{"head_dim": 64, "intermediate_size": 512, "tie_word_embeddings": false, "init_std_down": 0.0128, "schedule": "wsd", "decay_shape": "linear", "doc_mask": true}
MLP neurons of a small language model. Each row is named by its layer, matrix (gate and up: input weights) and neuron, and shows model dimensions 96-191. Each number is 500 + 50 x the weight over its row's rms, rounded and kept within 0 to 999. Numbers have three digits each. A neuron's up and down rows have the sign that makes its largest values positive.
Before each neuron's rows, "fires after" lists the tokens most often just before its 100 highest values on Wikipedia text that the model never trained on.

fires after: "- ", "Synonyms", "Time ", "\n\n", ": ", "): "
L6.gate65:551514507479470447431530403506542367452426497535532512486465519500518587469433512531490428450454585592505459453486514482434485522531511561534484474515472440363475486486505505497489527495510463524513495494498529533453575496487485510447523561585489386543507441521476536529452531419469618468
L6.up65:465456637583493427530394500564595485486468407489531520537428494466566473520472513582566511472456573542515492507494607503519571561539492584541534504454471512361489472465492454543530495547566464529480500472462511498580540466502542510479477421472458455503598491437567522487569519489428505538

fires after: ". ", "\n", "\n\n", "According ", "Authority"
L5.gate505:575572432548515556567468438449391483397569475486458533405462575603495480481430625539577525545602559513473571479535503505552465553572477546586467449497475494553385479447426521546531541424466524471450468504572445455516414568458473521479519421556471436510518449443562516470452439518495490452
L5.up505:513523494444408458515446510608470529488503548575466493490480466563611491479560540535513557476434422483490349529534432539446502498500471523499540464535458487479405504566522584542391556512495444449586502495496512471442406616419568435414501494493497484536500458488442500450513491480526510498

fires after: "200", "199", "201", "192", "193"
L5.gate73:525509534517470591487494436666537479496531488426517425572481511450490586476514431434583446494540554506444461400465469501471530455455481501403538492547465484442535402496439472483492550512432517401585546431603522478548559527536450554463453543418433487446467573462521439571516448570528498590
L5.up73:485423519498498500536464579546480499531528492491464475559498437496469509468513482456509542477479588568533479568536462451421469496406405573530481482496513405442580499507562436495522547481547418464458493425451493444453567494518496514464452508464582454423496647491536493473536429541507460576

fires after: "\n", "- ", "all ", "There ", "trans"
L4.gate428:597522487454488498494483508476502491520534534553543494566377502486445449516560447476579535500631616457551443467409469525430560489507510482388477507500435537455504561480564601482460590518471527532465575555495515495402462480553485499439538453499511528546514493442544521468530547507470491509
L4.up428:527658439439511501506515503462529501524580577543517522384563551533554477490558559446461528398534419529516470473402605443532453537520491469434419540558537520550498466503581568531518508529498429497390457582493384528556539583424525537520584502510505577510474490554501431452453533493528506570

fires after: "- ", "Time ", "Area "
L6.gate205:548493479398513524557519496493524532529506570547490480480425487518467450486488387492414445430540495478441498505502551499478508498493488580371388507422541463383525516453473424563528527587457447478424472479590446415403493533458585557417470495473549426499481570467537492523488591513477613592
L6.up205:506534460502497511542447478455556512506597500487509441508510498544456489477575433543440403427551537458470526476485538469508467584581383578496516448509424523468387500409439460571484518559416506566510535485523511465444535525509480419504484527506449466546567503541507495413502487440586558514

fires after: "\n", "\n\n", ", ", "portr", "| ", "=="
L2.gate55:471542489509470515484493509403548512498541468490531501450456533524510495462580476498465557523468487529454487437487513541536366485473487419552556523474537437426489563474523474471494434483553536442499466503574470492415515486371547568491631469482573498578507536530539552314614616441473535498
L2.up55:588524496395469532496419519550329506574588585460503471514549560522480548531492546478458452478607522514562457535471529497569498526513460558525515493526473511537449487542488366544527497403522556531514502516503539501448552568483538574541531488479410512495525499470559587517511449505446457524

fires after: "G", "B", "P", "N", "R"
L6.gate279:464613564411479553459405414572521577532478504614510505537480454467512522439464532483712421517535448451568512477446483581546582457564475499532450447507510463496505428532423462577594612583547643504563474464463547440523545513528507516525527462518509542445515565543489434599497508543551475478
L6.up279:458548477444425487527463517477489424506518533551519497473556528490550513494439560496436550584509496499432532530499491537462432503526490519581431496453504468551559550526530436508453544485399440539481561609410527420555591409471410525540512421560483512506542499601448477544467488548557486454

fires after: ". ", ", ", "o "
L4.gate183:535561485502523509468513551548522528507447547472477479509491456528520557521551439494404594462522502456443549489548408563569507507368561465498642470539502487490594547501497505508474632471433529529497486555524423497428442416543546515499561557489551544537590487442537485447439566488451570499
L4.up183:540518503465595524483478489510460524516496501449472538579485412415481580475618496544441564449501530420581500392563522505530401566356510553505589503520475561437490534470591504560460530537387418585531489516516482523391409588533559429525540382460537498457511456500472497562530468465466501500

fires after: "198", "202", "199", "200", "201", "197"
L4.gate23:608473479473541548501416520515437543511482500408502460440584511497412477450512577455570506530414561495468535548503471478455506469463501451411512450555475481467418477599487463489595414455482561606491415453511507566525456564473495532535499532409483478491476491418456572468533560483509550422
L4.up23:544477549477484595451486474492525545548551468441542493529411404499428582518509603500611495507528656487477594512505591520540393532470562549481457447485550490438483549568620453503561443575529514543442448389472465501545525554493492549488490576418507455480504526480524537453551540478486499531

fires after: "\n\n", ". ", "ex"
L4.gate290:480530454496513527561508560637483508481441547412457488551509467497593540478535433440612581491595486389465591478501498511522469472477454581458509472533500555433480550499493484539527533534567602468512563554539532462513552604480426483549553475475545538588517484478512447499442543445487502536
L4.up290:530534486488512493529498562589449556472487489420517466559504468476546472501484450396597571537540477417490536418549571491432486539459493524498452548543509486512545503426492535527556562500536574503523531505506523475431475540486483427648586472485569592519530497430539533489505477476507489526

fires after: "==", "- ", "\n\n", "== ", ". "
L5.gate81:471520472519429474473463505553476508457533460549523436494478424548501507507491557557483483459549446434452520463540583488578483491495483470514462507545474484378541597504479434521531443429595516532507500443478447421504497601535478468408407486494477393483416499543406511519447453497500566490
L5.up81:425479502479506522396442445660496532515491553516508568464513561472485501484534506444406523525461447541440580522477573582479548562511415484598481576522508576494625535588517393555538467511445523460455492450520509415497521465485468506465492504502545549536461505544535503586624393500469519535

fires after: ", ", "June ", "born ", "March ", "May ", "August "
L9.gate403:443462506417538549595490534531420459567452532503432538453482519471503486464564471526507493498484556440506510513467492516498533578534457501493591433473458420499554603445467538485445534523406552532438533548572458570340538515550446526406518516475506502524442432509387530394605550540533556550
L9.up403:443465612544410559486466593556525515450518532500483515523524441529545530470466484548391448415487533460501499491482441563499509429434503558584463512468511510518500552488444500518407569561444480476552563539535473486418495411519504542541579447495440507501476567513430431468574458561539461457